From a checkpoint of a small transformer trained on Wikipedia.
Training: a variant of Muon for these matrices, 636M tokens, 9710 steps.
MLP neurons of a small language model. Each row is named by its layer, matrix (up: input weights) and neuron, and shows model dimensions 320-447. Each number is 128 + 24 x the weight over its row's rms, rounded and kept within 0 to 255. Numbers have three digits each.
Before each neuron's rows, "fires in" lists the words (lower case) most often at its 100 highest values on Wikipedia text that the model never trained on.

fires in: "the", "s", "his"
L5.up764:101156106144107069164112125155124112131103122134137135135069113122129117085114110136152126112117136139149143127130150121161065091147136133107098145115175154080115094166121103123126129152134090113146153177124123122115123150155144113113086105106122139140112114120136168200127121119153131067120139166113133113140110150140178108123121131134110116101101107138133158147145124105125121120112

fires in: "the", "s", "a", "this"
L6.up316:095167100164129108111069164117132113171159161130150139096132185103137187135142105113170141120100139133190122161150152170126119132142110097113132122177139110125108106144124118138151091111102130136164139131156129111136095123138150114138171129153091130113135140132157134150142158117093120133165077090103128117127133112157104088165138178158134109143093152113140092126229095146105117107112

fires in: "of", "at", "under", "from", "by", "after"
L6.up693:134120116113167113138150085113124088101121169126170111133162148128087148150094120155149060101143137112103127124099136134110119138105143123123120143159151128117125095120146125109114113143133129127146143132128154092150132144165149138124101155134180123141127175140166100123145099135111094160119101128140116193127120188117141110144134121144107075093141147127127158143119094115135166133096

fires in: "has", "have", "had", "also", "not"
L6.up1308:105128157101126107113129116155135119120133095141147131116122152116127134107128127163141100123136141113129154135156099144149127093110091125133161194131147118166139129106126119158108124137139115124116092091125139123150125125155114157133108105191146107170092158147137108118139096133090112143142141144100135148094114133131131139159117180102100116137140119117107139146123066131121115151097

fires in: "in", "as", "be", "more"
L6.up1057:135122138122131124153133163182135132068107144128179146091141137109140127115080117097111127086135134143171113160134170111138096109126118114127149134140164112148083118136135140124136150103137144135153121156149145161092101127127144124115161130091085100116104124131161116117126119100125119121133149148141119096163106058134150159123078148160131143170161103152102128111142135135121116162080

fires in: "an", "well"
L5.up979:113120090128148086126152117176091162160116108113143152116102131167163136123147086161126164120137150127159166124094118193107102115122130134204119157133104176089145192132145153140136111147137214145140152141180157117144126108135157137079102145162104094109136146134189122111133113110147120116143174138145141155125123141153118102156113138115114145103108125142135119100139109174109144127162

fires in: "a"
L5.up2144:102098124119135148131158046157117145108088113159125128158080129135098138143165127116149099140124135152136130179142129169129104134128129196106125094133084135114119154147117147146139190165073141115098115127101117163142107108166126112156120143133095126156138139158098138106125130156116139116116155156098106150147120169133084135170121127144135102105064139125129112150144122151141121143158

fires in: "as"
L5.up517:112163151170147151131123108146112138089139105156132143101164140109105128134138082099116145100110150147115121150128163129179085104138139137114124081146149138138119148112136118125093129107121157131105168124139117089109127164107140180107160135118119095157124131143126115104153103085137131115087149112162153122105130107132096167155124189112096133109085103124109117074129124158144100174102

fires in: "to", "was", "the", "later", "his", "were"
L5.up70:109155174125094090158083154089144143111116113177150133158127112155111135112115174111144140138121126090122158124149114129122111099080153121110124159070124140154111109176106114095138173109097069143131169122144158144138120127155131127127144123122122140163162128144131112132155111121067128158115132144087142124145172151100126123094118109133139120106131140123112114121146125168153106080156

fires in: "to", "and", "the", "in", "attended", "from"
L6.up1406:135122125095108138118169139136098127168144121149202148105136116125168126127119150120114110168121069152126171145142106126105150123143122107138115123130143118132115095144123166136129168125108089081172118091116152122059113127103120154148072124177125107176119110166104123111109098121091131130148116102141121143158128195080184139145116104102114106101138156085101113131095116122142108111102

fires in: "s", "was", "the", "been"
L5.up63:161096090155106126152128110084106107139137126116156148124152133121131107151112119079142124114082126100159124138153114186115128116132138100067119102131128093101134138165110100122159107153087112118140141117135127141098087070117160113141185102131141116129091097118101074158159098106124150131132127101079117121146121100143152100119136127117108131145110112125130157168162085075128128132126

fires in: "not", "8", "18"
L5.up1632:095101122126092128126071108089066124139121203071174129131119142168100138125144161126134118156172138156095140096134080121114153136151105139119100126130137127101118132156135077189123103158159136087128153151157159153095102149092125111131091160149167108127122145151163140165094128144151140112100125091122165104156132145154144153149168128170094111115110158143107137130163144190116135140107

fires in: "the", "a", "their", "for", "on"
L5.up2054:103129130101096087120120142162142117146149106138112122142108126111124159102148192160103146131164108150157136119145131115127136162132103162082145138140085154161145112147135159113135158150125145138168145117125173139097120152153160152132115140129105104169131156133129098143113148125113089147109147128115070095117168155143138102131180148115096149149107141089111151084118077137123139098146

fires in: "in", "of", "as", "into", "a", "local"
L6.up997:123141159119150083135132127118130151106140167168119093118120158103186110097150137123175114111116148144122100124141130098089145136179109123133137130182125127157158110119136137128147137156110146095142104133156161143103119179169107127116122094140123113149122171159132099110137118165147145079141125132150160119137146118164051132124116142075149123149146097125093171137136097149157129143180

fires in: "in", "of", "across", "to", "throughout"
L6.up803:111138131137106127091097124113077109137114153128138137135133091118105135123145162131146122112114103163130100158109142140121190147077115168128138109113157081128139114077122108124097159163151145068155114092132145131168142119120103162129108112158116117164095148170108114175094161188140142091154129141118124075155144146098107087109082135102119140132106151092114124134113107136120091142093

fires in: "of", "in", "do", "for"
L6.up666:114149125121139132109082121138157119131087170114117122119113137086145141137158112152135104117130106158129143099120110131125142142136129165151130111151120129124155123113152144141134115104130083167144121145119124130150137132195116190109101147109139107091096144135142109106079142087139132126096131151115102153126156142133131114121114150103175152115135150103151112115132098093094162169105

fires in: "and", "by", "or", "the", "with", "as"
L5.up712:130130135160148111129095099145167130106154087135119182140153109080123114137130089134137121114099160152118091143187164143107124101108130146100109169125087152148107120132148130118100134158135151096132132119140125099077158163131116123152135131144120118114109113117141085132123106156158179137181111125130168157111131119114160125133095124152151167123152100101142094143099138113162141125114

fires in: "s", "his", "in", "an", "the", "a"
L5.up674:161128136132120119123113119137100120185165113121110124168092126129109087083142133137131106106133091077158135142163119168147095117152116207133139158108123113168153148149159125105140139164142163092144141115150112155114132090117176105127114132141097147088110142171137118109125122177114092147170121126132131147102108121167143152154135091115136129102065155106106114139156128159153100141134

fires in: "and", "is", "was", "are", "therefore", "then"
L5.up1897:104125161155098133116100150120170124149126133166148099166132183108138105119121151141154126116134158150101155166133110123148121091126102164171120164109122144129145140110174122101097126103100085140128115131172135137115138144099165110120105103118152118114099142148117150102165164110151138142156151127162166100151125125125151106144142135103126129100122148132100122098128121156142142144161

fires in: "in", "and", "on", "of", "among"
L5.up2272:136114116102098098110141138136127111087092139142138097125119140131102122168116149128153146088104115165124078136129112127074135093131059164171099127091108133093123118132136125075117133109133116109133123091179127116095120132126116121174137135116132114152105104079163136095182126120084159139136132115125154180186114089122124111137108144118155132108144151137172130168139116170136131124158

fires in: "s", "its", "their"
L5.up1994:137091100132122136132145103089129149132136127132133132120102138138125138132135149115138159124137119098114169121165102143122143112127110104140163149127106096076118137105110088103189135133078122114125119135114107101143128136164159119131196148127133136129089115172112115133115132124106131163104110103110145187131112135142116116102109118134108115131090154100129125128146057136116114148139

fires in: "the", "at", "where"
L6.up213:152132146135149115097110153119118057132144174150126154099115167129113177134131105149168109096117127111104116092161161136139099124086106122120096163164157141117139128135128120126142127110107154111127134144142094108093134181117146140133143118126117118131130143119145123150140119108100111129134091122113135136122119124160147086143068151152146126084128142120096101162099126083138165127162

fires in: "a", "is", "are", "located"
L6.up1650:161117103160113118119119116102117144148123148117139150111146139179153119139109103121085144153150110117114157093099131126122127132184126127137176177082091172144130126118102124177129108095122159117116121181165157136131117074163117093145149102098094088106125074154144124152121119145148081122125152123066122154136119117120097109148145138154148154130122148098114145104135114132139114151124

fires in: "she", "and", "rinne", "her"
L5.up1201:114126135157109115097096126086112129117170111114194148094105131113138177114143140155128094150123140125067136171128105163095132125121136130165126117116106150151096135123123188177139098148071151115103128123089129092168100153123124155134087145124151150104112153152128119079125093136111135112125123133126118126116132109098109073085147124129137118141122118098117118146172133124139134146100

fires in: "many", "several", "of", "some", "other", "two"
L5.up1417:171157197143117110112104121149115176170167169145149137106121153108100204147151144115156128100110098114133135149126158153116147128112164139111142128109114111147138110158108129142162139167131133116090145137107165083100119120062083148162136099145102142119144077133109163122138127114164152114123109097162146119107149136161096122145127125128121152120106114140137103135122127114136136110108

fires in: "the", "a"
L5.up905:122131152097105116150168125127117120119134163104129113101094135132124144119111123126197130195144136114143145169132125145107082082130118115153140118127156161140161091132106143125145135130176107146126189151109156074139128161135117130181075131159170134113126115118144106150171144127090085098125136114125145147108128118089157086153110140103113069161110094121119141157135124130148107162146

fires in: "it", "who", "had", "he", "they", "was"
L5.up1127:104118143165154133161141146122136142126148115137143137153194104132160111120127116114116104155104125128100134171162099148111153127133121105102131129124145134125096164098132135127125106173107103140133120139133114092138119130161110207150144101091141109163161146088122109150091119151103125096117074133102179102083092134136111101132129147145140088187132121133095144122081143130151125167136

fires in: "a", "the"
L6.up1890:151151109152146121144125121130142179149167138199140149089129151078163132157125133114123153122125125125132144119123148161124138116133141115149132128167156149140122159120105127184111091097138134130152126146136136135136109090118144131178162130152104112141184133189133134178092150154108070157145095108098128152134084135161139132175145143139136130120137124108141148139140138141100126183131

fires in: "head", "11", "10", "1", "principal", "00"
L5.up1840:111149116142144128092131130100141156130116107167099116146179113111130153140118105118119156144118119151116121111110144115122133134098160147136122111115108174104130187075140162108128124097110101162135190110099157142127110122116103130142119133146117124118102122145103128097151140164142116139129092124116088166121154155158177112133138118131142104164139132137104195119136152148120115051152

fires in: "from", "the", "s", "only", "to"
L6.up2182:169104150141122115116144076065168116132112097142129128141101136131160168134076138147117142103122082069090112125134097133153099119147129123116112136134135107155105143102071129091140139185129124077146135144136109122114098176141152118177136117112132127145157143174157133159135123125120110168081154113108109130160132122155120143131151155127064118110118077124117138146142112131132145139138

fires in: "and", "but", "in", "were", "s"
L5.up834:122104139146105056122118102127143107081119132113107142123110102107101132082139119167139183130122108131112102077083114126108118105138141176084180106133156115112126156128114104093148134146115149129177152155130130074117112107154102115137083083136137155085140151171131099131099112112106197117109114133099118119107085117132198088116099128115149132123072150129136140087145087100117093120121

fires in: "1", "11", "10", "12", "14", "16"
L5.up1518:142128161121153147098133120140127134139151135113165161128118138102130125152153110116120163115112116135109109154040151096161103123075140170136138117127113128103135132127084153121153116073135103128156144151127161106140173134097128104149084108169143113133148162108153151113105123118136088131085150137141144143115134149093195120153198159160129125128121123177134124096138137149170115129159

fires in: "and", "to", "or"
L6.up1034:154162131130142093136136159142168159184120096135147109146115140113134133161137178153135172144117145184121135150130184120088140124107135157173126129077121143144143109125143125113155121109088085138159090106163152133120127145112142116154103106143162121158120173090098111140157110092158116140117148093190166104150145154117121099126134115134098119136128180144141136088132116158093118125131

fires in: "in", "from", "on", "to", "at"
L6.up65:147107122120139090120144152200122141165122108114114144140143161124125102166152146135164113161138108115172107135122101149139119127086113088126126170100133097127148107117110139122152126087121093124105154140129139125131160131140130132145101144087124133148133121113127096163113142083152104092125169137129166128083156158136140134118066146157117127145155110151146113146156143144138164112110

fires in: "who", "to", "they", "not", "that", "he"
L6.up591:122137145101122115148119142135164102122105103172164128129135125130116127147154142167120144118144087132066160097142070168103153123117127137166150130108129117137102136136179125137190139124151102126139117127150171075155147127141092153121089081138166130144170083152130120111124137145103116089153102138128111108101128099123125145087076166109117123146137131148121126147126125145092082079104

fires in: "not", "would", "all", "will", "is"
L5.up1909:183150155106152102137080096089175109118113145079135114116122135178129127141158144117089116120104095160143128101128111147139156105122113153105144156113143109183096156139142147093126160087157111154111134126127116150128080118094147149182102086098100156139103142111138139145120140109145157090138114112117128119151130135109162172162092118116153101148144151117121098158172164100087142121121

fires in: "is", "are", "may", "evidently"
L5.up214:122138172116069122103118138144115107148119165163087130148100172126126075166111103130106155106149155127133096150138140115135098118158094154142141126133112103129141145135088148158095118127150131149120167179160110131120128129184166111141156104120153152107171086139164142107172153119124131133138169152130111120169063130128120124089154097151087131102156156127165155139157121156121096091153

fires in: "this", "these", "that", "the"
L5.up2223:153146116113158103171129081128168103119143137178116128100160177128158153125084164122125168122099130132096139083148133183136137109090130129101071165109106170121154135155151058151125112118139107118179130104134187127161157145171154158136150098130109110162165130142147119110096164133165145139117079101084133123124124105068134113137087128156118124114087116200133097082099085109134117083145

fires in: "an"
L5.up1791:117092154174144109136140162113128150140155164091088139149106176125108130086114100160140075139146099136141147128151130151101105138112141095112122160139136144110152157092113099121100122154117179126154072164147147122139142145155137141141122146149141129121121134142169160120101135157149107112122139138106131158111131150151119128114129172097156102125101115150153125064124125140157122137154

fires in: "of", "within", "on", "in"
L5.up1392:121174133121150180156132138144137107114130095123079090124122141116120113132132068133117117128121138153103123141099111121131133131113112156117148148111147076139118115119133089095115113128146109155140126144131141143163108137180143149102078135126149106129103131111123121125146121147110142163114130159132111156103100156144123167158107136100111131131133149120164127100143144096105173148112

fires in: "to", "and", "a"
L5.up1568:149116123137085116141137169073181165118123153204163112108133154134134136171146180130117153143110138138110134149126103140081159182072117159151131138123105157175131129105144097100123118112131163139116146134181138128093155147158133122179153114141116107119129140186158111130106103116127124139154142065091077153092160124109118144133118090117138117064169126138127109131174110128089087115119

fires in: "as", "and", "appointed", "time", "she"
L6.up365:103151134152137110141075124095116090127129115159124116138155126150105125144150130127142141119133118160122146159120099106145133122143112139136101129116078128131110126126115160196162168141099147156105155122101123096120102139078150112119109116090142112150125144120136145168132145132110151100116126146126163142122150088151190113142149116159096127125138122106140125133161123118099131129141

fires in: "the", "with", "of", "are", "two", "all"
L6.up1641:136155124183132101099151099116125119138169116139141146120133140153111120110152150123127123085119122133145076116147126164115105137156115138180127113095130157156131148153135100120129112156106164101108116163126139149114145105147091157170147103169102132116156112130121129131129139140119104143130116133114129123126141153153123149124098119107105115117093156093159124159123103123173104142122

fires in: "had", "was", "have", "were", "having"
L5.up1605:117155180152174124123107152105116162136104110093086165125140134102097132113107128155121155139134105117150165122128135143119150095094079136104139153131134118125108126108121132115093119104113129109108149139155095156146126119094131117130134126133144129089112168140097099129120138076108117113129150109086165146158133128125167148136117155129095093084081148130053159144113129133146138143125

fires in: "of", "de"
L5.up171:170162136178119141124095135078100100121119168107154106135142101135120140113120133101093109144130121147104077138083136150128103100142149118095100167119139154131123118105116129132116119171137099105143128120139119128119153154092108176120120160147144118123125216113147113164114138111104132109163151171145126122157166134137159111131101129124119085126177140135135123162170142101134137135137

fires in: "a"
L5.up31:110140164134149153111126148154104168109119124139142144136123092120130167148139165124118105160115123140142132138114123136129102145139135147119137141160101158135076106167076169170132130105146120119099164121104165098183139114153172132149122142110143132116158114154179138138159134149129118145104129104124127130107156123110096166161133138153161131104133103099109156135169073040146095115147

fires in: "a"
L5.up456:169166114089128078160166147137143134129151151168119081138125103117110098149116100113125179132112110103122127165115118100130153089133149144149114104098133146134118138098090118177124142107137133085111073128138119112161117114105133146127168111115108108116133130136137138121098133109116120103114161105125064145115139099109170118143137154089171113147108146150145146106109170145137110119122

fires in: "of", "for", "with", "get"
L5.up1640:146193139135152107108129121160132138179159145126122106095128147112131160123177127132172146114120128151184109098116160145141088140148124113139149081143100137132134094122119127141133103125124094137095141149141130123119134141167126105108074107123135112114158081149137072142151164119112136174142116153129147144100097154127142117133147133140146119117174147076130150132140133104148159170109

fires in: "had", "has", "are", "having", "its"
L6.up1432:106133149164086157120098099108134125109128118166150157113086149152096135144136153152122102117090130146150100142165157195115112121153142113138160132096140093135153184082141160170123106138109143110167113164113125156095128129130131154118050100150145120123129140110157108127147119131115078137120145144113138087126099113093109177144111105110152192100134130139168132143150138078071130146130

fires in: "in", "on", "of", "from"
L6.up1902:171109144093155123130124182165123113128103112140093083138121143126086082150140123131139145102129121133103114147122135138088133112092121111114116162122127147134149135135134120154109114120094155138159155109178098124120133103123130117131102100104152097132100142111133122099119119167136131124097137127158151122127124143136125113154096135126152110107140072160121159141148139078090106147159

fires in: "had", "have", "would", "also", "has"
L5.up411:117134146114089122167152102115123163119155121127149135110104129121183168146139135112117090108071116171124132150128130151139107116111135111135175155177120151113147144101128102121144126087092100133104114108117116161110118104120112162140082131140128165145117174122113102098131087099118161136144135123120187133122134106126177162164105146157131202108097117173111116167150130157139140143113

fires in: "to", "and", "as", "from", "june", "july"
L5.up880:140125151114126063113149135116139123124123071152107142107170155107119150129129131111174147118132132169118132171146108124101117123145121153142130131187183120131142069127116149126102153123102135113147083124118131115086168174144164104119137108164127069096132129112110125105159147089122172158113091179121133108128122133148136122117132142136111136156131098117109148111169127140170097126102

fires in: "the", "of", "during", "world", "following", "to"
L6.up2010:108105122089137094166143107137182098130107105121084152136124101142149087128094167112164067140117118128097124140115098096091087128144118116121147148109080173114135169102096137155108104131151078114131136129126139131124110140142122145171181111080152150098112116111130083103108155113130146131105140108085119135122129150091113114151108174127130132131101160113109113139059122149154064108182

fires in: "to", "other", "her", "water", "river"
L5.up453:156135155127158121161140118114133126112104152148141097125121105111127121148120150132096132101127111122128144140132089133150127099146095107150093152107133175155110123123092102171116160143147139108133074126135164113150158125106117152103155159137120156107165107100143063149142091155140132095124145148125129193104118135127124130115149089114100115128104103162096119143169125110118131167149

fires in: "of", "american", "to", "de"
L5.up726:144142133125126123128115146131115142140135158089112095156156105119122114105113127117109116129119129110100105118123121117125146125127134098058118140081114140130109117141095119142090143121116103143136141135144132097119159176139134168092118137122168133108109125124133107159138103116121123104146126147135089111080129118113108107128156132117176121153107108181095124109207127072097138167119

fires in: "was", "is", "were", "are"
L6.up623:125125134125122107115137111143115132168177162126108171116104175108129124075146127143133138122128132114116122149117089163115076140142134162123158158098155139151126114112123126114106150153079156134132152156157102127153145118105153148134105064116129115130095125152161095145128126094157109135113086115113139133153078119111155125133131172187152125134126118160083172160091162150159138148114

fires in: "to", "is", "the", "are", "was", "during"
L5.up808:184143149115124154071160101121129121167132119119115081166084132135153124107140128133142119091122120100125107172151117075121117077116133145128087167141106141125134132135165129129155139130095097145152137189133127154128170121119114129165150101141142116136163103136122099108112094138135123122081116134168112145153139119112154099135154072107115151124080135147095101143142128103127197133123

fires in: "an"
L6.up1792:121099163150105096151156131106056135087127114069119102148142128148145166098143120150111134183136131121096167122121136108125082178145133113154139179132108124101150141120140108125122123133142166156168136141165096118085146131137162102099121116121114124150089111139149166180132148166155099151145124163114144159127127089123123113156152138109096122069163165128146148090093113156116111138164

fires in: "the", "he", "a"
L6.up858:180113130119085119127139149118205121147153086165101085114136177125114113145103160126122119092135116125124140125171154181098108158191153092144096165123128147118130106144142150151134148150134129106183132186123123119158154117106133127141148109141131136151193107143133117147116150099111097102099106137081106182098155131118122146136137152151119119119100130145149130149106083145149148180146

fires in: "and", "ship"
L5.up2153:095141144168128124129134134178101073125129134137094098102121114148157141130083115157108142152111119140076128124171111153107093090132132128086118137091117118095138115144135111120105143155118130138172127143089123090164087125175094144151122073142148130148102117146141121138130160123134120155136079132137146095130170138129155144153117135148124088145113074132166092103148123146130117069122

fires in: "and", "that", "when", "while", "from", "although"
L6.up863:128125138148138110122150120108131125116142128158139145095107161134101165094122131136091159082108168127120097127127178154116099174105121129144108153177137134130104098109143140146146145143110158119100048151153117125153139146107107141137159132125112117146130179148169130113117164150147186129151103133128127130096095129078124126093124120142107086149132119110112133142105129145080138120144

fires in: "the"
L5.up1247:140141133100119079156096105137093105137115131130110081101112113147115125146101134100125117152121150083094123130121135066111123125113108097119154155120140143140177123111133174118094105105162099142124104159103178175135094094098150121153103123098140112170176162138093132137148162127105142111112100120118110129137103149156150103121119162157146116097108127100158109134131070183129119136101

fires in: "was", "is", "not", "a", "to"
L5.up1941:130134124150149136140124128152111107148105088123133156119182163180078115119141142106153151141095126138139151130138091129162120160093125111121111129130107140134139094144134128108135110119151154160140162143128139148094109115152095108147090169134152121100131153106116111124094116141160173143135125112073139140110149115090140101124136154158095156175109098119088122106120137164087121116106

fires in: "as", "a", "some", "many", "the", "an"
L6.up1931:130154105143145098141127100093135145161151130139105163084110163135096131095156120163123136150063083108160127167162170156114133127117137135128143122172113134134130134088124146139130167149099145140124097118154177120095138137133170154117176102170065125114128161144145161124091149127109157148143105164156149188133111123132097095110129155116144156131121100120108140123148120122118121161126

fires in: "on", "of", "at", "from", "for", "to"
L5.up1173:128099118088154129134118155113112111122145148113117136127133102100112149141107114216084139131132069097146119095104141121161143109137154136105124145141145145131115137156127129133134091142144148122143115159118107108150150157143127161101131096123102097122119121127125141167132139178105102142138126137122101137097123129092136114157154193148128123132132108105103145123132101140131105144159

fires in: "at", "were", "of"
L5.up153:128137115120152120139086108088068105115085158142113140123160160170122157109137133131144125096151164088146137100099120172118099084113151132132098130155155128099078124121112102117150127180169109111121139151126107129151162097163168161112143143121168105136123142093173123140077145142135115182113130123083161135114093113167142114135156163110087113110131110132108148129142120090110128096104

fires in: "as"
L6.up272:160116152156115127138117130101060130124114125099133119112174167093146152121113121084156081106135111098186130139158144101146155151106130135132133129158158158155153104130168133156093134187092087151117159159165145139115138148113106122162139103095097166166115130142098127092123123116163127094109167131143114119101149142118154143147106120107096147120142099161111142113123164137138105156141

fires in: "was", "a", "became", "an", "also"
L6.up1451:110121124099129140141100131141142150137170160139123148175102140127139104162130074087124152108124127115163132131143158111091132119091127139169137135153093156136122144107160102114143145128111145136116139118114131129108116110115161150148112111159107135090155102139128101130122108164094113153108124121145082084148111150174142151161099127141092140125141142154155118138130084168118128149115

fires in: "the"
L6.up211:116111128118130108116157088138141113115127087089091121129143091124131175149133189158079092173115125145126130112132122172150116145097145093146112099146171109115154105112101106116090138121164100138120168104143159135108145095128117142099120159123171128142120125131127083145116129102113121127129131135125153124097121148118159123118153155106128144114145141122146195136124130109147117144138

fires in: "an"
L6.up266:125104118106140130158139128125105101113161158107159109102147102134182126065108118149108132105132152124087104107128152157108112151126119109138110141165159102137156129137124139132174161174148167141144137171139124096142150165157135111161114044145143120126103104118128118132128149115144118143138167106104143101096163085103133115153149143126141152119152135125152168140135135096128097166144

fires in: "the", "are", "s", "these", "into", "of"
L5.up1142:081109144135136127128134102138088166155143128132165110160123165162126130093115166125135145179094148102159159134144119173112091156124102124102162136121143097164134180125114171129151113089130174105144148148136113158107130102126123136123114096135125155118144138162124180141122132168103099145117148090104144094130095139113110115129125122179137160157176131130126100131163156147146142131130

fires in: "the", "in", "a", "per", "000"
L6.up547:088158095104146113104184128137119099108122098156158123085131130083113120181116162139125138145120173174105130086143142099100115150117093106120107113158124128127125104142107148143164142123166170136177130104116144132103118103134127111130111149136096109133127091135128116115118165146125097174068100149148156132144186156136127117140155113135156090158136178121117136158076122160090143137123

fires in: "an"
L5.up518:129098120157105124089116133130059139130120102123128125170083066154164158110081103147121130154161105121123146151089134172114086174112124135183120137173102162093158134095119119125117125142109160170129107152175143088128148148124142137133133084137130139142120143157125171116111137108140095088134146165106102127172107109151135102125144156145123169126144145132166151071100151115137135141173

fires in: "the", "per", "eastern", "next", "first"
L6.up2048:126130113190144117103087138122112111086068126171116209129140142147119146161108080118165134140102126149124149122137133137126090111132136127147114172177126117160145110146114159112099160100114178114130139095116142109109141161147122161132125098125152099113112105143143137085109102132154102167135096130098097159109141135152162151129145135165135130091131167105143153133116077137120119134161

fires in: "a", "on", "of", "at"
L5.up2216:143134111120124118165147125113118157148121159141125142141128130098111085129141102107109131137083112143110123163092130170138093138120140121116134159137125125113136130118119188115132147092071184110115139103122146147194100133143103131103160164107118120105127133137149126136110087133125123126098169084105137140115122161114150132132113145158115107078116142147121119084114124124110165148133

fires in: "an"
L6.up249:135115149112100129146100088124106117113129122124125120119112178084125193107118106143091157196139086099100145150125186140122140118118164108092096134161164108111141143092129153159094091162151143146107130116144141090122117161151126112120142136117118103090101136101094166140134122131153082141117161150136086153139138123152113151157145163149128128100165124116134168111157111101159079171132

fires in: "he", "who"
L5.up1407:121103183126109091156150087131178148119145099166166135121078134110113070169100148120115126151108114078135160169128129114110145113105087106119110102120088084104119158151194106151110178141169077092121073101155144131144172117148088156160107094118098126124169089112168147118117145113093110115119133146124145154099165103120122144152095157125139121139122103110157151093090110143133065130140

fires in: "may", "on", "june"
L6.up736:132118119122148140127120138134145116146109132140111053092186140128113106107096136134113142131137094118121121125148119110108116139120111125112118108140110121125129141147157192152133115126082113117157151124117119133128114128106165134120141126120119151111107130085143158130107164086145120113132154154128120110066108152164103083113135162120123157126142129151114130138130123130096141109077

fires in: "to", "not", "cannot"
L6.up268:136127141096137114155123127114122121140133144061118112128193150152127153163128161127130136138095096130129113120084133174092140164106108107101130139124124105132141162127093151179160129158128115088101127125109130127094143117137110110116083157108148105104159145109093142139127133131097096103127145119096133121150124090098126154119058143107157133117139143154149086134173164123134122092113

fires in: "the", "on", "january", "february", "october", "19"
L5.up566:113141125134146104122082097157123093146144168163098139159148156087100091139109129124160110140147092105111086171142141095136098102097148121134115094143092176149123138103119140128138176153125090150177143109150114136090121149129134126138148133096129105112103148145140160152079144119081131137152104102150112131119134161076117110108153172135092138132150127129128080109166124128140151125147